python train.py --n_head=6 --activation="geglu" --positions="rope" --rope_base=10000.0 --init_std_up=0.0633 --init_mimetic=0.7 --optimizer="adamw" --lr=0.00112 --lr_mult_qkv=0.7 --warmup_steps=279 --schedule="wsd" --decay_fraction=1.0 --seq_len=1024
MLP neurons of a small language model. Each row is named by its layer, matrix (gate and up: input weights; down: output weights) and neuron, and shows model dimensions 128-255. Each number is 128 + 32 x the weight over its row's rms, rounded and kept within 0 to 255. Numbers have three digits each. A neuron's up and down rows have the sign that makes its largest values positive.
A block is one neuron, or neurons of one layer that tend to fire together. After each block is what it responds to, as a language model described it from the Wikipedia text at the highest values.

L4.gate673:065152106118157114187125131129116130165187062119136139158149137111144127125178091081121150182145121082134104097177099066142159180135126146179144096130107151153150103170233112117108157132181153111171131189147099132110185160101115091144145127076116180096151084154168097054104144143111139145152111107129059072134147076144115128108118100161096143136125146146190128092107193114151085137107
L4.up673:128118162143171109123128103172098100134098149084134069109112106131128117112152107125107203071156146128167105152051137174096131143118134107140095146095180149165136059141177118147061172164152142122147130121100130137166091109162078130112071043112153103161137197172122156117091106171119133103119122137120115169084088144084143141163126139167123172127089115138136117152157120077186110165158
L4.down673:123142071115154065130112149123148164155142165125175134148118185134084132198143096134108120123143088061091123118081114147132173145136153099115155095136115181076090096162079128159124141088102107197102152175121145134178143136210078184121162150101076111094114112092121080163096110145056103136121142107130160094109085120181057138066166097114113160129193099060090086149110139135157118121078
Description: Leading digit 2. The digit 2 at the start of a number, mostly years like 2006, 2022 in headings, tables and dates, plus the "fl" of "influx".

L4.gate167:132111169119066170100131081081080173139114084185158113156121131127113178121091082137077161163150111169162120126149128127138152161147135126103106063107116146126110123115092112099127150185185106170154108138115132147185159114102180169028180168107152154131142092136146100090158124098147118130138159124122142171084139118064116158151177190168136098125188154136159156102146090168151112171102
L4.up167:115118168184155164146153092084180091133121091096070144148149160145129147094106076066173140143149151132093110085064163170150132089103138107119113151144146129073141120175103123115130119072177161110112110165153117133094089077129148089140126193102069112127153079123126129092135109087105092160146141121106169054120109126069083205176084178137125166141058075142152109117156108035122101095135
L4.down167:118111177105038169140159082135139150180170123149129152139123132052074116153138088152104104068147147127183090129145179138153126121211127147212131083117125164124154142142126112106146127141112137113125148152148163109132115114105112071170162133146106097173174084118087094149147158114081161073151122174144070130142089095163180140056111152155165169153102079143149147146201147176164145135128
Description: Word-ending pieces, table pipes. Final subword pieces that complete a split word (offer-ing, accompan-y, Altu-ve, me-mo-ir) and pipe separators after a table row's first cell (Year |, Candidate |).

L5.gate304:117200142163115121082139103118135131173109115165144164172155148148105102126098171174083129181169127185135087075147158097117147113189181172137155151198107148104060092093136210150093147115095149097152109155123170075134124116089157117093112086156089160162171172098112098154128141094187096134156117138096169108090105145124067092094130085099119146089134100151144167122145136123112138176111
L5.up304:114107153166141172124172122091127081142132124066151137112135092076079100073092102136140074114067120194153073067165095099099180093131121089177159149089085170082131113175177114094099112116098144161200098139155163087154130082105093107173187151106110163139189160106154101173108146061127117122136150164086136116124084069125078141098084135132159121133138142113109093114177121180134105132091
L5.down304:114150130134106155138090093075112163188152188166087155105121077135165116171092079088132070102151080176110174120127060078123125108150126073112107112144162111147205122100100083132103149125130141106094196120148173116127101109080108106149143108117135187144089117142055095100124122098106103126091166136175099121091180154058137129171135126116115097163111139096131139164164137101119106125145
L5.gate354:116136121190142153075167105157107163120195178145095129104169121149100157104097162142137117167138101121141135115166129130113151099136154121134157081122155157109083137130179125067127123117142129156134167131195109149147097140147161124142136140117159121183166090125121105197166064122180161173155134156078171152124119115078093112085135167099171160122113135172113172130074107134139093158146
L5.up354:126141149100083101107098091094143130080166104131157121132119068186133126115082105136103141165161093134152091099086154142164137180144214089203138155131116114180188138082150063177118085127096085094126162122137136101161121121118151103115187091148127162147097138137128070131121193111151142109097077097107153155162137146146181084156142092106118157139146139087077149133159161126095142103112
L5.down354:167125028124104166130132107122110113117089131170127093110076103147168080166147178114071058168150113137071155092215050107144178126108140141139137144142142097137118174151110108142144118142170083118104185147171149139103111111068151146158124134097159134172155152096078078154198135126100096112172163124129106128092091177111043128122123090126111138154126142160150192160103181142144108125159
L5.gate502:114197088147075124110137193188108139139158056116092123168110154178141106080115149133141116130129101073121103146102172127100196138136217083108132102092144144143099141100184098096132101119119154076139064143099164119115097122098113076090152163168156174137102081170109118139124128131171107147085107123131175148133107143072124117072152167144168171163107056096103168146136112153093091198089
L5.up502:070174111135126135155191167190146099164174139046081163142146087180143106130102145138160144108195172144157077155133142168081175140103171151087147098097117135142180205043101093109082132096144156140102096096106075155136100159130084073160155133122143096067125113100115141126110142124191162096121089177064094193107116053155103129134142116133084136132147142107081163150173111117135087134107
L5.down502:144134134138162143115192087159057048123130129116083130143119091167109082151111125135166063142115139151134155119138088084124129107160182106104122121095097144144144147141137106091086096141091125160155092099160147157106127125102139160184154149072099082102116168116012102136145172125133143101096141090108111079044147091129091057161051179107151085170081096154118147134173103050112197138135
L5.gate569:140171152125138163161095155143141093205144074104129078126144132139138136145142156144155119131157106069083118142152152109130165061122151115161090095135154089092146151082168117088129159079177121115134098147074149104156153120094140159138182123191151101155111143093118113123160191149129213141188126116122139120114152151074148103159144142143205134154055055103108170107122135136144119105091
L5.up569:129108139100118093074101085135150181179134062092125087124127086091156082081096182173156186078073097107091122155098158126103174116088140136111152118090120099139098141133154129092136158121148127174164102142123109123117178126076104137111151119168176142155064116056114114127126168158140134105154106170084098157071161136071186149154168156133188151133098151065109168117119099189136171188145
L5.down569:100120208151149144093163144067150124080091088103112147094155153108141071071162096144255107121128132139134121152182142152133115176146134044168078110121158104174166136130124130150106123198126141119097127133183089188170102134161088131119104111170099181173149123132120162102139113190120147164118137130073150100109133132113255146119149104152145121127140110074156136092113159144142146127131
Description: Table header separators. Column-separator pipes in wiki table header rows (No. | Title, Party | | Candidate), bullet markers in infobox lists, and sometimes "of" after quantity nouns.

L2.gate621:141181147095072100088112107141129151190179111133120137165190145150178134116088133072105177112078101131122175088118087138165088160145096148087108082160182072110189168068107149096105082160096108158139079113067144176184153112170126118169145101124166132128153170066136160125163152105132129145115153166101173161110136095086134113118110138081159238109136142107092177100161098175081084162149
L2.up621:113109106142113078112128135115085147123137162127121102150179085155147137122092143124085177158099104073168170077166144173106104080146170079138152126095124128110122111088148141175108073166097151107087156082074130124161113158118154108121144095100132091142096159078106132084145154121126134155087115118104127176129121093116135057082158157066111149148117147173121146135147188231076123098116
L2.down621:160127134109152151126153102078197152092160188105105086154141107129117162091148116115142166186120084116161083148123149145158103082104171077130148123094181150113142088156184165114144104103164169104107175112114136142117147105045139123102118142129110105118142106116115141095063099156105099069111111105067112151103141096137187037113157115155138129126183092064096098146058107132094136105078
L2.gate636:109088106164134149091139131125125103178161148119162107156157125133160137122112121113149156126113112126117187077153117081144106189120181123133092146135149106135158095075082127110155170120155100163139120108079124128083142084165178106059173136161144156175116144101116135123219166076191116101170061075146082169107143112149121134110160145098111183152195196100080175112065120193132163153164
L2.up636:117086140096137075120130141138167112119162127123121093129192079163112186124151111109163142108158091145148130152153073132113118128135073162136138096087176124116163135114094097151181093113124115211120199165114098148138157154123125032103148065140144128143168113092062122108094174119131100104153096085095109130138111124070092140149140127132100145107180136126112172153130112125130146102161
L2.down636:117085077148080122115152117141151169095114142116121121087129082105160152198159120111086081124099140084183110161143153108135097108097106201169156088173146147103090107101081163139134114067152105110149131163095133143056099182148092136141122136065090055115131095184108133126120101134097156142074155147112119115190111100050080171091070156148184145051168106064140097132162094129095097079113
L2.gate724:140115114184109156137108111117105159134094153175160127121163151147166138122154148135098205082165099085146170117066162170096101141103148114136150086125101064110112116093175125159101091175118132074100107125161121073082117111154137134122093072111150134134198138135165112143153137159122138076061162086139162052138126100174120088134149182091114183048082063151161104123090090078134093076155
L2.up724:106135110110122094087062116175138128127165096105147074163126131119106142096054091123096130124103122169096126082096196134083110142133160157144111107136174121161103174120120144043162142145131175121132117143077122070092146158167142130108132147140105193108145136071133106098167070136179104120132160080066195089226105166108102178070142107189081109161084139089137130100144136098145081089134
L2.down724:131123133178123109084146116165132078146100140185182099176111116130133137181081122159030143107197104037111147113068164162052097159126089116125159091134148122127134180171137132132160168124170162076098097111118116082119142085137120156101140136153153112163196117110148173103182074082098152062090118162118152101131102168163126122110092106078133196081076117118146127122120133122181139167129
L2.gate750:158094174123078164117110137118093162132157109169090152083183101087130099126092118127092174147125108111176154123144076134123165073114144084086157090137132097076119097128136098137067195137174136158114133089145108121156122151121144159120155075098179120101191102100200110120129128133107094110182095131118081082104121123077186184174164076142143136099097078049160150110081155140091147104122
L2.up750:151108095090116097106114160088136189160102079122091152108178166161128096124078148043170155161143116181139132162084153078167170159132132138104175153097162095158148154099087103189153091139133122104152092162142118145074089187144177088146210115098062128073175175115102093100136163092146157104104189156163110136072170110120087161143143080171167076102103111152122163112151079065078128129123
L2.down750:057190183152082107144147182206163149119103102143156146168123154148195096164087066074161125084147107150102102127125079106164192136134157140146086068104165127117081092119149097098140131180145137111133159157137135092084132112114176123158157101128148098136117129131088130135068150086175133104125102080126135176111129097111216140141105148098168129173116133183083093117132169106120119183127
Description: Infobox bullets and time connectives. Fires most on the bullet point in infobox rows like Population • Total or river • right, also on until, when, before and numeric table cells.

L5.gate39:128154112161090126122118115180079115133156120089053116124129136091155076158120092100162107125116110110061115109117178141130170117052137096075095134044142107127084141188091157099160169127131098121081104165119160163121148091106159092107138162102186160116152149109099124155180112138150136116151086156157089157136125118144155139102224143123132162152104107157081130188088062143189094146078
L5.up39:153153127089101102142124098108100138112132130127151161141125149094126123164152150178141083138118157126119171190193117139181195139104071103097135104171092138098098102128164047122147163130134164148069099081105112108145157107185153160130139154165089159125162173046140101136161085150198080170173103110163171141178153076154140098152106129182114158129153141141156117060090140136131112102150
L5.down39:127128198111131094112092162106109122147119104103174113143090155113148107118093061135235145146058097126157098129083172168128168092153098149142158132094147070127129159126121144123156134135136119165112152184145163149107105204176097113086114131134125140146115118142122162095097156115029103127127130104128167109141120116119213125171131123122140159094152089153119112121155112158091081101141
L5.gate481:143141151182151133145143142127101103089092127172082133071165149109165138090126121118126110095131172147172175138115138129120130158080119119131148080052144130142105128156169150154154182098163132126076187117149148137122136074092090084194163148192155137179158100105098153156084099133190146075128091180161075072129124114051161106100085157110160121139199122138154159118142089081174061169036
L5.up481:116115067173158079202096175089112101213119107097127134125132119095149113161142088129114142147142113087133163084134082099133129141188111152170165104105184167119122088154181144166131188123120190116095129104108069162137152142097160146123109116096185146148127139143116095132146133174194120179188175121115092102126190119091092170106099150141105164082141146137128134100151172107160110149150
L5.down481:143152158138199145114130134110113131097105091129131138161114177179068107146130073147186093122155141190078103105137147136159167163126135138064082154152125112142095148167112063091138137140162116129175168093182109133116146089201139141163078127160121095134135096052131130119124113114070157095096110145089077074094130154138216066105085172114125074156129196099105186090153064127171120124096
L5.gate622:102124185182109134164135195129148083122104167106080151137121147115136137100176140201142096126128093051132147119156172089064153115106157091149120122080142154121117059193114167132135090163171095176090101069099084172170142124147175156122115141132069068178132145156154089126187073097092177054118142141117166095167175143136096146175097131197074156112084110174077127190128170134124152177143
L5.up622:104114151166155151153087107101107155180094109159131099102132078121099083076149127163094134200135131187106138140091162156151075075136116160143136047100140109172162127126163105072155141091086178049073139143101156101086094171108073167128108172113134100205119093177069100121139061090138144089148100141158117141118086103088078119078144137104130087122108151163122123134146144133185083124145
L5.down622:147202178150113071115136166159097142105166156114133132123138070133126082157138140153142116126104166067112146116113094123119141133101121109103143146075119159147138173164180173098153100163136132124098123109164099127109164070166112144158090088119172123113134148162118087116098177140117102142118106082164128094161156159138160136140114141172106113142148147147158152138095125119151133067098
L5.gate643:107154093118133121178111148090080131139100111116130119166164114150146159121114089086113144147082115100063110128115145076146139137189155085173116158176107134085057058149154144200128090130190105061166136114087115092154111126106155093049113129117144156102106152120157057118122139135146105175185164130152154151169117134156176072129167132143130153124134126113113071160066123077140143139077
L5.up643:123164094118124109071133139085076142176073131196102128137185173115137127116119117151142087205057144085139089180166124053155135141135116156173159160114090143115121069137100089133134154084101149127128185108118130133065123205080164061119128144086102119150131132076149099120138157166163144111154126136177160090165141124163154113152116187129155133137066095171104097057117113168155100136109
L5.down643:093076174171142160130143136117180120155111159114093156139182143137151130084095170207191119166166111145074180125163139112128152184121101146096101198143166142149151153207140135185216086077182075088104105118174193178091113140198115070126145163177093145177134041109113173108111193110148157129143152113096125150075171117102143136133123144187112157195172140107134119140141079079086097162137
Description: Mid-word name syllables. Short subword pieces inside or ending proper names, mostly Spanish- or Romance-sounding people and places, such as Orte-ga, Bote-s-cu, Madon-na, San Marco-s; also occasional mid-word pieces of other words (Penteco-s-talism, Profe-s-sion).

L2.gate80:094166122087075158135157164078186077160143124112174092151166112178163181135105113137151122128190177079172153130065090122103164097136112184131192160102153128119154130112151155148109161136052130172160081102092167108139199158065166084099182100164137131169178122138127124139222183059074168145112093165181149091115131128175104130164120158154150133107043165096128084107104143166133073159128
L2.up80:099128092171177113123122107164106181126118132128127157089138145158133138102154148197081159112162109151136179098148071129143111090147096105099103126118139091178111073113181155118108177127136146131102098119149130152141148102096132132110138078176204086130135113111104186214082176150149160164139161117114092163101081185151073143144182161148144147168108149168172115125128145124081134129153
L2.down80:113099195095098081120106188167112137097123126178111130188141140129092143175175126130123163112097164080090126116122093146099160146189132145104169136132122146116106093161117158149118106112126105132189142103066099158143123173120150078134131158107118181098078123145136126071122156069119161158178177128107157115144162152099170146150143162101128075131116157158119137104141169102113148055110
L2.gate348:128133166108111066176139161147117130079133116187102162133166118085124121154086066189140166094214156175126106140087104141129117126159149122148185093167129069133158108138188133083137132091108084178106144042136078139083175093135192090094086105144145171118170145184107161126140159081120085105141105145060108140106142143117088097158184188141136152151103123138140095127112101127127116147059
L2.up348:077065119126132089130114155196111097070105159138124097172137089131136130144076170098131098133101146170102158109162140171150150156132163111145093081162142154122071120196097143159159114184103112133122139113080133130155119092124090105107113099117142133214122192094144109106113153116189087112149115149169104161107125091190058199132143169156154158082102191123129151163129141173129110110146
L2.down348:125140147112109091183115170104186210126157098114133184112172152105169098139119112131207136111167138167142138153123083183134121085091095182111092113122054067149108144155129104063130157121120063140169090155086107167101119091134151116157166163143115196079110130161147094136184118081091123168156150124114128075141069092091126146117132071103087141167128176129094120101155144121102110153077
L2.gate567:162075116178110130117110127110180167160136112204073100142044132133146169111121152130083119049142126105085126092075127139143134164151132176107146139121141086127136125191096127114082069184126141101125108101107165154105140088139183125084110115135131145174076183185139135179113085086113146158105119200122141075149085142116107117101148185054156157097114135086101111138069143093145164123165
L2.up567:160152106136164164099136110129089210154098112125126151134115054152098168130068141145091117071109161130115203162105144202161122156140115118114062148066180130131158127124116117159141125150125105166200119118163161163099151115146186124148079138063072215178090151109146137171153146127129114206109149138098066141148082108140126169105152158065148167124113171154098096154153109101164145067152
L2.down567:133101129071103146122157135091112166138141126163113151070092088131123090124170094094127118079157076157193082140099161196124048167116132162110114093125143129118182103115100155100141132125095100118135112127146113098153122141114165198141144128102126142127166175093149181121119152165153108154161099128109121100026097037122169159166100099148185099133148144127107150153137137128194123079148
L2.gate570:105172134126133117163118157145096172170080165148096123178107158124141102076075087119065135142179219122113168098136121125078172141140181111180157144168176141152044139160124141173107150092132131135126153131087119161152087154191138062057134116124088173167090160167172149193166171129104149125077159124121139173112075118158056139120094168175173151163108080102122161149156172099090112109146
L2.up570:123118141085092151173148176158115096112087147136112138161134147092135064101093126136132110086163164123123131147107201128094132096103123084166125134135150106192147142140078163147195170157186173196155164140090073200147106154152127047076178116101064147120154125148153102145133117090124092172128115158165142177147118146123086122099141165187146132155082117100068173090112132181076123093145
L2.down570:099095148137128120117199125137137077133156104153094158124166111118060108205146135134232080105093133113102117144189148147118154143089146139065128136145159172139164152151057151148151157084094154137145140140056073154105084072152165085159134130170102136127097086140124138057138144123162068115157120145096147110159121142097089155166118016208104130121091124146083107094074158143128177124137
Description: Coordinate minute marks and final digits. Fires most on the minute mark after the longitude minutes in coordinates (120°29′, 5°41′); weaker on a number's last digit (1990, 2010) and a heading's closing =.

L2.gate81:114151107165062180117140114092054163137191125153173065190125099112117140117139094111096182096097113074102091060094099104111135157145141170146108097134147121133160098128211117139102174144080107149135153167115174126104161097175080126115146097115126116094135165117138161093142154119123189044064147122139139139105103163176076137131152118064184133162140154146084144100170065114146088074103
L2.up81:062067151144110168187080126147186091156176156123119066178139156148149076098145158092117126165144079140153088134123122144093160134141126128100075116148118089174089134075181107111047141112091110166151093132099100188144132083150148080151124106194096139062142061110163122154164175156133089136075114162161112127083158147087136145183058089171156120142099072103134158128082137118078112142128
L2.down81:096132176196140119125099163165131108101124131149132133125121148192145113153105134118058054123127154124211090090145197088156139128137151124158152176117100131170135157127093091106147116090084121098148077108190127116166108129118133129147136092127083167097089127139135123177144116109168118110136100153105088071175098129137120192126127150116133126110104096118125123102168115100104143066142
L2.gate198:127072119166121131107065108141116125143192102133153145175160180135119131121141157101091090077083134101136183094107111080133153126117174091076140150146135168107102092124144148170104122119086113155120156205148193140165181079182058140099127155139081107115104169134156074141127102123111129081147127104115150166134129131115124102085099085114142169179123089173105075161134145084114084139083
L2.up198:133139163119143117119164117162149120163159177147130153118095194157114138119100113105104089133151078136138128126121154127190134133131184113119124105106176096164167130156162092178167062177117069112155154161149193145142073107173136180086189129164136172158115159154164147138101175107158164150171155099101073169135094154106154185137155108144141064183194211124114111100148105144097171097107
L2.down198:177120129138132122094126133136071091153164129084133149068125154124137148121163122059025120126127130137153074104095118125168180148155146116139111139143111145108092175109155135159140173064112026167108170133157129156147149112066195143107142196158094104111081104143083111089141160082132107141108091180104120132121115130087116134164130081080084147136078058114143115137108141111166142204155
L2.gate454:136139106135147167115097145124080148161150172077163097129088120112123184138110156116084161142129160103169128124147117147151101166079169106115140136086122109090102137179128130178115150096107170147171124150077203143132108127173095157136122069140157111197145114145128190161168095135153114109078191132118091114137081164108115162173118134160098160128160160137098117113118109095105153126121
L2.up454:158209124144157195172116157087105103131130148131183145083167127076171088170149107151176171111127103122107164073193144153088156142118143078158141144104119186125181131104091086099114163118153120129155100104073190161099106074066060117088127095214104102130068112135165131084156128128093166094186071159086121110161104123106129076113103174102102135132169114055072129163138080146106128119148
L2.down454:114126131153096103159149110115186135144135132093098104093107102172156105101118126142110124079156101083146086179106169186122130156060144126094140138124110125081077116131101126104160181092098143121155094105066098093108111103057105133171166118142167110106129133100126116127089120183083157059189111123124055191087098101109108138114155130097141147151118102125122084141127163149145146117090
L2.gate659:079147147127132158148077109169157113198095136107146093155117107129160072136081114185113184165069128126059082134162131066193125127145136107156134118150131076131134108120157117098154118121142122131052096096129207142116127058134077110140112114101091147097083120111117117125123127157164104088122175153141160115167136150124094072093156101179135100095089097153143126122118164175154112112113
L2.up659:177145156106116119135113123114114123101165202097141099134164116204119156185060115118120089063080166164133104094122090142082112171177093177138151105098171168130159140112079075125145100115088124118104169107156162116183079120162120174136099154203168155162143128104132085110128117105166141152150153090144134142188158158165102174138168156120068116155132152121105093132120112088149102064140
L2.down659:151087159148121103072180119124096115152147121157111133098167180100132087081137128163064099121170140132119091205112138141090051126125125165145099105152134148093107136135055140129151147173088141093107147089151119130173153099159121086151170052134143103109096089103057160118129124193169148126098173080183104088118152091101139119141079121092086071162110150156128117128203104111150140058097
Description: Dates after month names. Fires inside written dates just after a month name: the first digit of a day or year, or the comma after the day, as in "May 2|9", "March 23|,", "August 2|017".

L5.gate385:106167076142127080109128137156094105166139150135125107112138150177138125177163111117119175172118174112137175128185128113129161137132140108115131121109133149103151152106182127067122100131060069090133067149143158086101123120111123068104156097106139156100129121139158102179142162085127129096079111108126148066152087099129090170143200169114152152124159127128135115095145095126080099163134
L5.up385:136170111105124140084140110059084180155122126061183102124120150157145113143140115140090159122073133065151179140145091074100154175160127123140134165134119145178109172091134176088153166123106064163122129135124141160113166065144113120138151082097144140134126159103190133105204154085115147075072125090149105128159096121148121132078203102154149165112168145123194151159116173171134179141088
L5.down385:183067185094123148083108159066084081155113132073168147137109147168206232102121131131160080099095149152112108145131130150120090088152141149080111158128145121094143119132132121117140140148103147135096148140147131114097174158147074085153127091128111094170124140127128129129152110166092148129096055109170104102119118084126179149184122154111140168130158192147145164114165156087159094097191
L5.gate490:139129157185185169117106135074093172171170172155146119157171145093176097190124178143127168167156169160082121116095151141150065095124179138113106079121120153131119078145131106078140195137104098126114117136100117151117077093108127119106116094102129152083106118112190109160101104126112061076140090122132142111072076099195082125108090092189145147134125114109159089130103155114058151072084
L5.up490:101160124163139124126125132127098140126091131146171102126173116117137064161168164154130123162109130128097135165149176216101090126104084180123084113111136088114070117151108139057132152128145172187161112147125146152095141021152128118075121161191145136143038143164082152132106103138066107134142127133069064128124142144094134143145123085100160117087115123098131122070146153109092089138200
L5.down490:125126126162143108161093061147121143144098122137125126104115194127141137090097143160126154143141127091100152063142131088111114145047120116099147136159042160203096148157115081170160093118114126128155140154101086083140095131186125068186110109162112098110134146092139107130154129185118171103121152117111166132097117105146115138161147137157126106148073165118165136126130156095088175135130
L5.gate551:075200114133174108112088127159128118099129111196170171089143180115102106156109132115156128133151092128103084147147143171119094126120162168195141174166073071102115157067100164163112107167103127121132152084135102125133102123125118170102110142174157127157074119149141168117089146132150087136101101107180131093189093155136079101082116113143122120159097086123140121096123162116085104095170
L5.up551:137138093118145087084127115168097083205116193113075101194128085128133151132127188104083121135142151176113110144188117138145142100111112116084086115151091097196065133168125144113105115139152129130136158081087070137171150142132167118158146174129187122100086105106137119106116127134124170138182187114141157220143169075138124121125097082133108132119135104105081081134137100070143105071149
L5.down551:126113083114116136134156225110117200118126119141184156069148095054095065179128141131211184143085101144087110178135074108148153139074152153145118106094080094116134163105116109100084165171127097183137151157115172108048109103117104115071135147128098165136179143150192118110196109115128091167119118094106153093115120100097125111180169140165093153156163101123164120104100169122150090146148
L5.gate676:160149166175099140119077151134095156166119094124125068166088125093105117125110090108086068159181073094081150104118092110143125146186161146178061169067140094106127122157169106186144119156080159160092065144075114128190118187133104130111142161138138140138067136159107115139124113131155127136089162159116096113109177087146085128158160111148163175135136110162102141147136157107159092122073
L5.up676:105104132176110174101159124120103136164158092085122119128075175139114081141112114188142113194109146139137102136164186080166140100150190106156165090087168112144182097144132115122163112091088104113059083054152106157065150199090124132182184129126112139097075075140097178160127079140104148116144103141085122071158098099107140115135117123157119150104069113163050164153135111135167157147135
L5.down676:129177162140110078135142115151186111163074175146154153125115142094163133091116070130138129118120065173028136119076157172196143118086141153095162163190132132146122136087078125105095123085171141148091150111118145101123119187136124125111117168112130108105145115116125139106093108183101068130144142090119156081187102129124124132127158172143078123145152124093109059152171101124113119109113
Description: Year-initial digit, mid-word pieces. Mostly the first digit "2" of a 2000s year after a day and month in dates, e.g. 19 February 2007; also mid-word fragments like Bon-dar-evskiy, In-don-esia.